config.toml
attn_scale = 0.125
bias = "none"
optimizer = "muon_hyperball"
learning_rate = 0.00875
max_grad_norm = 1.0
schedule = "wsd"
doc_mask = false
train_tokens = 342800000
MLP neurons of a small language model. Each row is named by its layer, matrix (gate and up: input weights; down: output weights) and neuron, and shows model dimensions 96-191. Each number is 128 + 24 x the weight over its row's rms, rounded and kept within 0 to 255. Numbers have three digits each. A neuron's up and down rows have the sign that makes its largest values positive.
After each neuron's rows, "fires before" lists the tokens most often just after its 100 highest values on Wikipedia text that the model never trained on; "fires on" lists the tokens most often at its 100 highest values on Wikipedia text that the model never trained on. A number after a token or word is its count.

L7.gate523:135172090125106142101117144120137144106107136109113135114150127109136086150151093083122156109134136152136134111127159081144101134131181144118130145116099140107130093120136127102151145151128156171168105108134123153126141137136090120110160127119157128167159168159115133122155117139109112099
L7.up523:139120134127105147118170125168163164116106105144144142118089168101120114107085119131122104111151120160177103121190145094136139121167151133147148168149176134101095103153157142134154136136127118094117134128159132137146112104131113153158096132164124116121120124180129174126120103142132117117
L7.down523:123164125114146159170117146157104095139171143105145149152119090112102121133133170107103195137103147083106153129121152113118145155097148123151130115098170130147136086151099148153074128139130132125080114100147097111101123175107139143141140157172147135146176156111126122148113088105104135133
fires before: " in" 26, " at" 11, " on" 10, " by" 9, " and" 4
fires on: "ed" 12, " held" 12, " located" 12, " found" 7, "d" 5, " place" 5

L8.gate307:161153143090140144129142112161175134130111136167127155116111121119166112103102082118106120134126095170156151133152106131147084166107106124082144145121112183102142123117128139130120122150152093148144113100159119100130132119084112161103089163112149125135129111129084109121133099116120058123
L8.up307:150116127071104157138104126092151128149096120110118118101125109106183128161082134125149103103074135156143111132084102136117145144152100156134143114102119111132148124157135133160145139138121110169141112064139108123106142114130172134104132146133166112170160132116108159130151107167098105149
L8.down307:161162117151115073129158157084114179133123126120105140075134147152123097162130103116127151117134139089123146116124121103081130128101107132102125124163097132129140149135148120127106117114113148145105160119143128092115156148125180147170106123135104114130110130127140141127129104128110082081
fires before: " the" 46, " his" 12
fires on: " of" 71, " during" 11, " under" 4

L2.gate403:139144142103106160112108138121126134143168157118122113107075101113064110107124175086130127168123130083120178136160110113184155165111109145148135107095135126139149105148118105139147120139151144140128100140111065132110106127095144152123118106112120097149130073133157128095154151123106140087
L2.up403:153149150100144085065142126121158060103115088143107117101148143136140088112125136120136147137090103141149110168159129098137113092133138099152130131147159085133116103125145133126141187119131146107178123109095119159150116161121127098111105149119166118157137126128102111114126172141139097182
L2.down403:116116159128098116082139114100107042130156097147129116135114130091173126140139099135144109164117120126109133171147144157133135116113158103113134136161145175141144128137140097154108139074125132118160145137128121145123100155121134159159169137156139160131126133123124151134142114100110138134
fires before: "s" 98
fires on: "'" 99

L3.gate249:098061090099069145119096106139135157140119169119116125128113103128105125131152120118121154133091094127076066111140104130120132153156117170124127079105149128129172124138147138094159107134126167115124130113104136066148121101103114143121145096126123168139128113116123114101087153150111179141
L3.up249:155134117140138077095128129141100144137130094142136057154139179134105145089143092115132093136098137086116151131127108112119176146138082134138102125147150135101143101112088144119147135093107144118148138137114149121116142138096153126140140145150150112153086101091117126101142116059077092176
L3.down249:134111103152124110160154130119114119102146172135118143149136151149144153107157114168137128132120153116121104160120139144109132092165129116150140148149130142119152154156114120134121141141151138143089131161142144120102155155120117144127101148123114096159156128130101090103138107123137113103
fires before: "=" 32, "-" 27, " -" 11
fires on: "\n" 30, "=" 25, "\n " 11, "ent" 8, " of" 8, " =" 6

L6.gate385:125104117126135146115136117127177115115119145166112151111136130134097114096134119139155124128129141164113119117161152096118132129062131140125159151162167108091161111101124122145133109122177171136125115121114089105124150107087147134130159140143091134108119146191154100147132131129138128120
L6.up385:120110103151141134128107119120108119138151151123130167087096149125142112131159152114118127188124092153103111122123153134114134147088086130122127182156142110149143134145132101121137165152138114133138073146082124161141129198130136103115164080121127122093161122165113095098123126130119127129
L6.down385:124103095140150141131132112078142127091150119158113115133146126122102123143101111127066123172159134165098131151129139115107111158114121131136146140139118154141135127148131152105122132163142171125111130113126121134125109131157086110115147120104140126171182097162087132089121133144124129078
fires before: "," 31, " (" 9, "." 9, "\n" 9, " is" 7
fires on: ")" 91

L2.gate600:117127124138134128151094127127081116120116135167105143163158120156110162110124105088132120149113122139162111118115127147124154121155139161145163119066108144147076140117157060126133120117121109138098171162130112130149139134115143141175111125138111123154151176088173166146128106127175103144
L2.up600:177116086089144127096140130100111103118096132133108106134133116121141108126147129109158138105115146140119115104148109125113106138135119168131190137121158146139125155122136100123163159134165084114115180098114150128152113111106162105169116118180149130103091138168149124109161124146112157113
L2.down600:162139119121130153146153140129098115140088128149133134173123142118087182100161135116090137160125136151130142087149111138133158119112127137105112183143088145153157130124142099148106110167132173140107079104142146192119137092053142152086098104157127165113068115119093090110121162109133134102
fires before: "-" 21, "|" 13, "A" 7, "C" 6, "\"" 4
fires on: "\n" 92

L7.gate508:154155135112146100132142134101129159165114133151119145114149124127117112136148143111125115144142157087124123108096110118132135163121083142107158130172133106126174087136136132130142083108118163152141151105132130127109097127090171120169135140082117137191069128139183129164096172104118135125
L7.up508:126147109127110126120129142163147116156099168159170120091125123107141106139110143107117163131129144084141119132108144091127146141104135089139086140111112137143154134116113118105134142137105155133132087117122137116076147125100144140126114134146135130123176101143143140178154140167088079142
L7.down508:167103107138133127127139097087124099127113121121108164119125084122120104179143114137101121102146126115130127127128115180110143108104133128136125136089124140111154125091152112128107165138149138123116143132115095123114138124094160122147123131127129132096116119107096132120128133128148153122
fires before: " the" 57, " his" 5
fires on: " of" 46, " to" 24, " on" 9, " in" 9

L3.gate406:120125135080142126151115087150160190154113156150105102122112151133129086140157191138101137123107107082134088191140113161111096119144140082135116130151094140142150135166102106099077120151133143135107121164140144088122127124117133124130176138097108151157135147123117119101107121115090099102
L3.up406:130093151135106105112149144145132130137151072142107143134138128188109130127137177109154100098125161146108139118103180107108185129117095100089181106138132081132114122108118100081117119120123152101144100165126113099118135122148124126085085105114113116121136101147121133100105147076125137140
L3.down406:103150104153145143117125124081145102148142105111119116082127117105097140153103137143158145113159154131094119132115068133109151131127132103156173124154174127118108120136105101119129129104153158132117144125181148109123099164101167129096163108095149121109128140135148108110090195078112113103
fires before: "\n\n" 54, "=" 6, "\n" 4
fires on: " =" 73, "\n\n" 6, ":" 4

L3.gate651:115146136143137116155092139128151128142160129108117145087108112114123163170073116092136110140146114104140083131108136112159066121101110132145195129155106160149131135112134106115114115138141092167126110126155121116130135111065150141135131113158161132135152140113138148117142122135158111136
L3.up651:112123130134147102128139084113115102113092102069114150098157105131100119174166126151130119138129136150167143082089106151119087121150099120146143140123112122138133146114126156105078143131122091119160179159127146136140163115134128182178152157133134130085120056144119110150125129120158120160
L3.down651:089114136105123134142143133180107125127163114175124117135134133115139119140130141117113177096123116136169150121144122110138122115142140105121078182140112153122147154155148093107147140091165158094146159115113153095131116127103146151109162111132108161144069069113124101154114122132116155151
fires before: " the" 35, " his" 6, " these" 6, " which" 4, " |" 4
fires on: " of" 70, "/" 6, "y" 5

L6.gate22:101105132115133145117147095163098136117065154164144072079103134153149162150169099164124146112158103114134140102162161144145145130125168139138072108122128164126112090122135096180098126103182141136124118103105117145118091138142096126131113098121157115116163174171090117163150090146132141133
L6.up22:110131141140151149111092210111133127118110083123137161143126112175138140119143117116131126114154117089133120094122169150136112115087136131107128128116143166146142133132126150167104115112110160186164107151123120182154146098158122086112125143103122117096089095140120154158126088088170117165
L6.down22:152151169122153122105105117111103101120118118092108138116119143124111160127140145150133167129140149100142124100110134123136146094145114138133140091112114128116111116119156125142132134114107167154156089138123130102116089104126126121134147105159115107092109149154138148132123115117084136162
fires before: "=" 57, "led" 4
fires on: "=" 56, "igi" 4, "ow" 4, "ous" 4, " rock" 4

L3.gate639:102134091099110132096098165086096128156086135139144167127118155132125105121107151150112135131111164104111136147178157107111131140130162120135160100105119085112108138102141127140107151155161138160107126164099123161084148106136166106124152149138121140103165175123121139158143173127140156148
L3.up639:074156142087152128142143138113137151168133175139109121102100126151134165137143145086153097115110106094079179137140101108112146131089109163087097141100074120131118122100114171071141126135116149098127113100123130071147184108137124131189095130116089131133178079139106105118142117090106141164
L3.down639:085113136087222131114149156071146174105138146127167168118122117152136099152155140095117132131164179143108127130144121081122143115117119125099141172092110122139172114095144140164161077153166201098108149110135143124105129133130146137140156111149145093117144130153096101150114117165122149140
fires before: "-" 60, "|" 10, " Preceded" 5, " Year" 4
fires on: "\n" 71, "|" 25, " |" 4

L3.gate198:112128129102112083068093124161152144144133110146133128159126148126138146152124120118165161130086141117096121181105150056123122190169145100148154110140123137099133174152117117116101144125145132160094167131117106091088108140095127106085181137164129151119090122113121121149115096115115142142
L3.up198:125116141136107117108151109105087112140160103143129135166109121138129100153080148113121141152150140151114112163134119151121157137153167121104103129144096131158150125177163125087148133134163142192061119141176080100158079150098123108099141114076129128108125148109156143109181111119130135118
L3.down198:137131099170112190136102140079112123152105152150117076115125116108174161123118132116126114107149108150158098139112130160081129103107101102114103121155132163141147094126138123134112134091155136172090152131144128109113136129133129159148148122150128129101128159134113141110169111130152122108
fires before: "-" 81, "\n\n" 7
fires on: "\n" 83, " =" 7

L7.gate390:124102113139166114135109107099092108116165151136131123125131147147092162155130065076100106155104160136089082084147152126146128143128146112123120100127109083161115116129103132112164161170123145142110142157109080118132171100161085129160141107152116113076142103118150116139141088140114088137
L7.up390:147137140140132112107119122094152101138142143113181117134115120160067157102112143146147109167133121082163079153096181163084138108088100146117148120153147140138122114145097119119124152122119161126103101162119070147177129120160116118146132086125124135138142081117127152112071135133137123137
L7.down390:117107143103141151167124154129114140132156113132128129138101174144124106141102082120117120125118118123087095155109112141128112127133132144131127134125127104143119125107158092211093151159092114123112088130163123125107140133095123129133129146190107156118105141139091141146131087119117106160
fires before: " is" 29, "," 14, " was" 10, " =" 8, ")" 5
fires on: ")" 47, "," 13, "era" 4

L3.gate441:152126154155179057070128139102090138142132143150098165133153140156107134105113142168115115107115137116127103132148151089131144107164092115122151135089088108167134141141117157077133106124141130125111060152150134065099139137120131172143093112126165107117081110115133136110118153079131128143
L3.up441:150188147112144085158128124125093157117132146152164159140134097163106135122140135178104145132125136151169182117156136142114122150146090079119123111121152124125154114147131104086149087113095127141109117130122113101153109104145141095134124133160075124119083157108161128115126154119149174119
L3.down441:113184119068135161121100109123116092115177096156165112144072135144114117109123148132125105117135134150129171138127120102112155115107117163121146166079123121132101130166142149107146086158139129129128137112164104094100129136119158127118105106166105119084110115100100134091125122126110144101
fires before: "-" 81
fires on: "\n" 85

L3.gate172:132176146120107127117159079115104137115093158134093155135109106139120104147157137112105117130136107103103115140114131134147117093104099140127137149124112118098105147128117094084179139156137122102156123090155121104149136174118083147122144168138116145145082121125118095142141137127099135099
L3.up172:117136104149119163126148151166087128146174146138148135164160141090163082163158135110137104134126117147148117126111117088143157115109159167103097130115157118083121153158108146162107092105155187148179152079134120122117120107131101121122174151198166117110173148102121138151140146119187134126
L3.down172:102103128124124142120172128127102111150132098142112146118139130134153118139143122127131110100126139085110096164130135170140148124123124093120161100155143115085120101118124115117110131171115155100134066116181082127131073120151088119096134176115130131120076108128115138139151087118085176143
fires before: "s" 51, " in" 4
fires on: "'" 46, " support" 7, "ed" 5, " ground" 4

L3.gate360:099136095097121125129114135097119109132118162127123118124180132083148108094119173100115135121116160127119132117121134147088144131131110111123111099096099163145155101092111101109095104149138074130121139139192118128164121147119141107136122131168125131135152096123145118118114073076122105129
L3.up360:125125106103125143095125123127123133080145133124090111084160114125112109128108158113168166184117146100109170074112137143143100118166146096115102114150125124119138154125157096142089140157139105108090123178120097124118104133138155147154147112084140138138153117121163092101126076087125154138
L3.down360:108117112144132161140126122134138131143171109110157098087081138165127145145156105093188117093118148103162129144132112146176091125112130138163153135149140148147115098130105103135118182098133136099111113115117139132105131143124121157117160091157136099135137141105166143121128102131124109082
fires before: "=" 71, "\n\n" 29
fires on: " =" 82, "=" 18

L3.gate587:102168141086128105105155088107069118145120099136102141148137137155151151118127153145155092130154137102135138106124094122134135130108121108114127143125101114148142108116100179096132129125131107093117092174163112149094176127135140127139103157058150145107125126113108160099117088117135138100
L3.up587:133191117124140144129123133102113108111101137152155112159102090111115135131121132092099128172134121142118096116130146109128080107184167143085146105121103127136113095109123114113100108131106111122122089145123126121129109095157135113138163171091110173149143137117111078109121143107136129139
L3.down587:121168110129123161131124136077105138114126068111152111138086126139130154119123147134140133120149114139125149117163150090113116105123147103097113157121108138161174081128121112127143080144181144134143145119095170087129102104169119128133144147125111129128120152173086106151141121130126168137
fires before: "-" 99
fires on: "\n" 100

L8.gate652:117152105118156122065140095120153128135100140099117141127130120133161155138130140127167145149120135110128132126134174102145105126143117128128131201107128117145102155123123141112107124137144141154141126152129142063143121137134095123126112111165089113109169139130137127149129087112125092089
L8.up652:145154078108144141142130133137132164148119134150165126153167101138096142105099111100128150133176116076138152132146084116110138148154184106180137151116138148111154129114110118144098132124156163122135125122120116105118120133136165157170111095162124151124130130115144138151129126118144147115
L8.down652:129146151084118154156110152100108127139101135164148133123147134119160110117087119138129124135144151129129126112154112138105139143141123130090136114192076156149116149093154139151152173121132145200104092126111159157143118116123153110113131122124121118189080138105119112132167152099126151128
fires before: "-" 45, "|" 9, "=" 5
fires on: "\n" 51, "\n\n" 10

L7.gate111:123125156101123151107118124110111107154135114134118074138152104174126154140127120140136116131141155172148100150146158116125142116101108110120139115118111166143092101123111098115101144082097154171161133138112076139124130133084037131148159147172152153117145133119138125153122108098111134129
L7.up111:106143140176109104123155138105104135126142098161140123105062087142109155100173075134117136152144132122115117134101180135106115107099124129151115148124170140095149122139131116088141160072113122105143154100088121120114124110143110110072122100117137113063129122161126092126144121118115121172
L7.down111:111163122137101082137133117146078091105118119151128127072169116109128134142136137133105165135137093121142085169110138109121120093115144116150137159096111141129102105152123059108133164117123166136151099132093158146141121131119140128199104092150166111132095102154136132129140081146102141126
fires before: "=" 93
fires on: "=" 75, " =" 18

L7.gate461:121148160088150101096137136110144072141116142097141154109130118154096120109109106132110103097142116141122132123146155111126132097154083142174112129106135129159116140142161154107151146125137102104125146184135116105081111088127143113102127140180109132136116152137075130096109098125067146139
L7.up461:153116138122136144087163137153148144139127153120126138140103115155107167120163135169144134158154123146141125146139149167141136109093149142110095097141157126096143156135113116137139128147142180121152134073151097141140154149155099138123095142141126150143121142137147131120177103161124107135
L7.down461:149150151116125114160119111159143141131139095096147159092158138065148088092117146125176129120102133103138105162139087128216134107146146097134148136121108149119151143160135111151150140129131102142149128155133119117122151110132131130145155152147158134148166143127108128098118096100147073161
fires before: "s" 99
fires on: "'" 98

L2.gate185:138102104098166127139107165099136127132094144143089182131136148125102141104163133104110145106117155128142142101100132137067133084173174121113150126124115129125119099124120128168132116138146128148145163153112084117154152126094137087133132158130077141158118140123129135097123104135135116096
L2.up185:113149154091147137122131181120134088150107179132176141146119132103093166133119133129179086132117132116162136129084150109145111104139101132090130134105124142124127090158121107151142189152124163179156121095146128086155152113137160116140136087156107118140131120156138106142126122119134137117
L2.down185:107132133137158133111164163139133135177126162114147169135123158134125135158136170132130159146112151114121100114058152140095107074168174123096119161110128136144151102155119104157102145127111156125127117130122174143098156119134169091143131073134141129142129120138135124109133140094096145107
fires before: "\n" 27, "|" 15, " |" 7, " 2" 4, " Ret" 4
fires on: " |" 72, "\n" 15, "|" 9, ";" 4

L8.gate294:105123160077136104131135134139170131134077103137121155082136112134137103116076164144127089118153132158097141080133123145117108103126141153140090119114143080140115138131142126118144176108126139144164068166113149107145119074107131139127116143131099106138118164184084123106121103169152099106
L8.up294:134154139130137142136095116082104158114150121101124122133146100136148140159120124107114128151090127078112097126105142081138133136126103155129182148159115118132135147109139111106134118125140153153178125140117098119155106097132122145156135133143136159079094115112117111143141111128074135152
L8.down294:147138167116118112131155137098094102123122154141128166124178170174160133147127133106126139130174088153133123129124129139116149143181148116129108135149173091159163158124143092129131128130176106114137131152110110125119121097135077150097122088122152125142117137147102148104151178137114122119
fires before: "on" 44, "ons" 8, "ve" 8, "ona" 6
fires on: "ti" 57, "si" 19, "ici" 7, " 0" 4

L3.gate536:134084111093129128097130100151125130133144116135128131120146154127136126124151138148154133136112135172140149119122140102125104121109142113169101134079120150181114139108144148110109124157146161115113131112146107083124119109106157102111139099106147173118110134144135111097150114144182119120
L3.up536:167125154093140112163079127095146115104148116130129101140098150134117117134100130093152138113182145133137114133114125147095128172140128123162107101116106118128088112118151130124152118136173149120118095152114163135138095148141129108181159132152135133142109162133138135120130119110140118106
L3.down536:139129094126148122137077096081143154123136105120116121113125142098128130147128090116160107135151152133132147104113150158148124117134139118109080138094148151137107122122089114115110111139146098129117102132104175177127151140136181106145145128132124149132116155125142103106152126148122152094
fires before: "-" 90, "=" 4
fires on: "\n" 89, "\n\n" 11

L8.gate573:118144136145112132127148099140121118128134117132128090142181101121121154123153123165143130136120121118172101127111118139143100149139149111100143105146132149140151083191150119131144116163147135092090172115148121101118156121137162133101115087130122129129160120116137143135076156130124086125
L8.up573:127159131122129134128115130106130136088168087113132118129115116154126098142090159136104109138138125095112116118062155089149123101102148104135135130127112139142101128187112108166135140128110161145134104124133175107100137168129109170077118119098146111117124129114116091121122142111099124146
L8.down573:126119115102071138100136166118122164137114153096117133121111114143111137080166121130120143145116096132129126101138165149091092115076105111093138130125137110139108092139092139096098082116127161128134143117124161140126098121129082150093145137116108163166094104129113119118139145102157152133
fires before: "\n\n" 55, "=" 40
fires on: " =" 90, "=" 5, " (" 4

L8.gate211:162124154117144118111154175133100151091113112121102138119117120113087121127124154164139113146166140139151177116144097092111102080135180105120131157087104106138133141090087147112129121130119128188133118127097109155104155159075126110146127130116176145103156101129158087109166143117122081153
L8.up211:133156082106173163117091106154113139133105157136103138144084096083091136140112154106107132156070162143127108154119104107143149133148165126097130126133121151112096130095118067099100120101112138121151145160124147112143114160127128124133125134147180159108150109113149195131155093147129129137
L8.down211:123084157089112119123145133072100133140114143135108151124142162122110117161128116169120153124187109139160122155158119138100094098124112112109102195121131106116092130144098122138142123066150112124121122151148119147109134114097133126151135148089127127158142106111137166123111118154142122146
fires before: "\n\n" 33, " He" 17, " In" 7, "\n" 6, " Russia" 4
fires on: "." 66, " of" 10, "=" 6, ":" 4

L3.gate109:142109146116149153139093073114135132058116166101128167176167186142124162097098118136135128125108104121138106106108101152123152120136093140107097123105073121136127122133172127075114140160148126151081126099109135139099136134145127093167135142115125133130142121131149118116154150133157126119
L3.up109:124139168139118138098115119144155117118096129162109145120156127126126128150134107096109157154123088149116129117152155143149161159112137126125134126155091152120126113164141098091164101134135122139119163169121162134183131131099154121132075130167132127128144097113140130175179129120154107149
L3.down109:109150126076120096147125153151153132177100078163110154110116106144154128169152118113139127146142171108130086122144146118121143095156177159163123156140102156108149074094139124139146116084156120138158136159139123142139168104088161185112110127133145117179071144114156143142097062103077123119
fires before: "-" 16, "|" 10, "A" 9, "=" 9, "The" 7
fires on: "\n\n" 63, "\n" 37

L8.gate139:112130077105136159111146168104134172144133124157074124121183136123156154131115125118130119143108105133167096137105159149155160111137146127141108115095100142118134174103133168144140121122131079131113139130055136120109141150147188145108147119179148121125089106155111095146158166137124121149
L8.up139:143135125137133105094141143117144142136182129122141121147166183158125078153142173145111129125102134132129123098103088126149112106110137105108135108105133114105153149083105134125099116138101105151149168150106158130147108116144160122105162111088126128127118150107107165133152147169138104143
L8.down139:157170115119158143116126170133157174139103144122121173143162137127107114136094125147152103135116105141098093120092174136160147150131144127117122159140114152155150124137148116101150104160118100142144189111149103108092107125151142134139159107109143130131131151136098115153105111092139155163
fires before: "." 27, "|" 19, ")" 5
fires on: "-" 19, "t" 11, " (" 10, "g" 7, "ar" 5

L3.gate598:140123129121125109118113126122154103126114159139147101088134119118085133131153167113138153120127100112131152120139127101110123109083147118107103097122132104079174162142140119137126113109132147098137120130122148180097059154093106140157137119103128117116103112158091082141140120154118129109
L3.up598:081121147123133143143118140146168120076145112152154086142129104132143155104140095108090127118109121151134108127150102133139100167119117102147125135121137119127106120143142194130129164140124103125119127111144133157151160108163155098122097206133169131103156114100127127086162151140136133143
L3.down598:123091139141138137108135137116147128141130153136129106115133128179121126068094148149110093156101172135138120082125159143110170152176154153115153152159122137135111081103126173129138121132186178155132124103165148092147145149151118091099119085118148133125122134135153155142135095145146098138
fires before: "." 21, "," 21, "\n" 12, " is" 7, " and" 4
fires on: ")" 85, "\"" 10

L2.gate287:101153149128170151104123123123136150145142086148152124151109136112108173157127099125122122144135125162170119152140120153118128120097167099110115143132048104154150076144150153114169138127132135116095126119115149118107126146139106148096085147083100120139178156105130092140116134149113101143
L2.up287:159109119111177123103093129145108143161137109127147160159148111130090135090122098119159112126165112120122151133138161130140113111122150146121142152133163124159115111135127128122165170116122089086108090140139097173118127096103132153167165162088128135114121149158088086093169118103140103144
L2.down287:102131105095091117117131127133122135109154152134125098153102123133111161102122117116109126110078136147110168131111139121102118109088142153127188138079124140108107140126135124098118104149184145147162157173127112125151089099137116144122121158150117135176143142158094170141186122124158118155
fires before: "-" 74, "|" 5, "1" 4
fires on: "\n" 81, "-" 8, " that" 5, " (" 4

L7.gate379:099183107113114119101106154130150146174114126116132147123106130127109143144180133104117099102103097096160138086096119114083129133119112128143180110091136118151127129121128143145128119093118160115153130153120134106147140096126132124176101123110103151112135177140113119155141138155097147115
L7.up379:122111170150084129134137090156135123122131154106145099132120133139168157130136079111151127153162146148118149119156105134135107154097143117159124133162123101117158144137120062093102152132133123146095120132145083112134114112106108114134130150096114141121117150152133157096093186136120148094
L7.down379:150127092116142121159126089108124115100112137125140139154128124151107128130116117134165119167128160161112122115144085114158113137117164159119102100118108158117151118098137096096086167149133120150133139167140118102129108113098137130087173158110114141140110156110081125157107156105131129129
fires before: "s" 92
fires on: "'" 88

L7.gate511:090109126097165118138153138164139164090127129183114155127160097102137091083137114115100127138136117102075181135098144172132118116130124147112130114124108153154143102145144112148164128150081103108155123114116151140134136086080095137144121117182158133091131138172136143139103181125123099088
L7.up511:141150138094105121145109103134124141178110111105103131111101108118113130120129114102120162135133080145144178142171120129107080168125132071090129167115156147110145150142115154128112179100104100153183143108140156117116124111093067091073109131130141158133173116143101133117172114150145108150
L7.down511:110138086119121122158129152130124179118124138113134120163098145147129103136123157134164145126128134113161114142148114148091133154134111080131112142116138116099101195112125120138178112115147084132117111114078105095143155121131133163130132152133138176143148130119112130152168073168153109147
fires before: " the" 37, " his" 8, " which" 4, " these" 4
fires on: " of" 54, " to" 8, " Despite" 5, " during" 5

L8.gate465:132136125151156100117160150152148169119102116158128134093122112134067110146142108170142143111082141115083148124120139129178116146132123151149150140104134151106139125195128129129136127119155099119154120199136139096127096145140152116086164148166100086084146087126106149131096145104168120146
L8.up465:106125122180123111152130161113174131144181109151127092131144120116160130141150134139166122123102138117132101118109132097116115111180109106153134154156094194137119118115181118124178151161164138108151112157154097129137138139120112111160144150132133137126097168112137124084142091124160145154
L8.down465:169091123103141156137117161117113091107109146127116131109136105171118083142090094147129116130116065165114106133123091097136108109138138108139146161136090113082098115152137124159091098118161118114116122136124092132115093154120167151118120124132105164125121184114126103171163154127155134120
fires before: "=" 45, " 1" 6, " 3" 5
fires on: " =" 49, "=" 9, " |" 4, "bra" 4

L8.gate247:135134100147133084140143103150155107136149113192115084102158087132099104118114148165123131127151113164127112171124145134086121118151127143073158083170140139157135145153141106113131175111126132153146141169150129136083125107103141169125091140157129141169108161134136098087129145132127086169
L8.up247:147097103110115150137127137152127117100131118153101108155098155132155110095155082144161177114132130120092109132117168108149126088102120153095163124139123157081122124120111097159145146095142134158134192173107114167145106128108119123158099140133095135123095112142070186099145100127067138139
L8.down247:127121116116126159128117119141152137111122152118134114137147099084109152123096165170174127134116078142107145121128079145057139123106129193090112161092107079084148136128157129123103137130117123098157122159141156117167143137105157115137113181131092129149110123141148121142157136136114122142
fires before: "|" 31, "on" 10, "e" 5, "ons" 5, "ber" 4
fires on: "-" 41, "si" 11, "ici" 8, "em" 7, "ti" 4

L2.gate666:140147137080151112176117105129103086121114117153119132112082117091152110102112139110161157128130118109122148134115093131114144156153151132119149120139126119085095129132098121130152141130184162142147143159094131098137102129103122129118117120182120154140100066102115153094122148102130122126
L2.up666:118095118169143151067158112118125146128126156102111171118170127138074110120121090129150126084098143150126180133087151168101103113129131140105124129145145139150143148121127157154138123121067142121123134119114115131123115136113154157129140127099134145137130142086125143153128156140107122102
L2.down666:137109129139132169116169109139102145135102123125117107150130117107115124163127124128156149115128110107124159136093154140138124129114144145127098150161087133142161126126134133088161119145135130115133122140108107106115128127124133115151151123088145124122120116151126137176139150136113133128
fires before: "|" 66, "-" 19
fires on: "-" 66, "|" 21

L3.gate621:126121111129141114076129126085108134133127125120123120155139125098083156116132154124132121151143112151123124151169163152106115128159143183098170066132138131113143151177151145132132136132114146119147143148135129151145161110131136128115096121094135095172111113121119145156159120129109104101
L3.up621:125147130098104086079120160127149155098128150103097115112146159090102143167079145135151063128167131142112146160119150128150146128119118145119129091140142124146132095168138133108143106121100108100148118134164164131150095161141129123080152084125135089123137094107094098143105137127158083161
L3.down621:082162155102129084088110133154144141135132206097111085131132130102137128117110137084124141119148147106092114138130137090158097106102109134127144109134155116121166102131149140148102065144109141103145128111128165113137143140116158116087139065090163092123139119133142129121112129129132100203
fires before: "\n" 27, "-" 14, " Apps" 8, " %" 8, "s" 4
fires on: " |" 70, "|" 17, "ap" 4

L8.gate206:145123084135118131147143142100118121105139141161130163155109095094132105120154112174100105174152098123098122117115148108139101142092158133100157153164112085142169127161146108148164165136147145128111103155084124092114169124129141120142126174138159089110133109134115174148081128148152114139
L8.up206:120101117126116142184100133132098154172148125139137154155180148125117150118139122107149133152136115133107132105132168141128138172077114177124135110154111137192118100145077109150140161133092141143091123107132093144100086137126114149144145141115121153132083147111160149163133161137151084104
L8.down206:105115150162122155125109133159149118110101134116185187105124136165087136141119148096140142100110143144125129111139102115083094100163146169136127107152141060109163155139132126120143126109099155098114131105121134155167104128102120130114121140199126117136120132118129157141167195150150128138
fires before: ")" 32, " is" 17, "  " 14, " •" 9, " was" 5, "," 5
fires on: ")" 27, "-" 20, " |" 15, "0" 4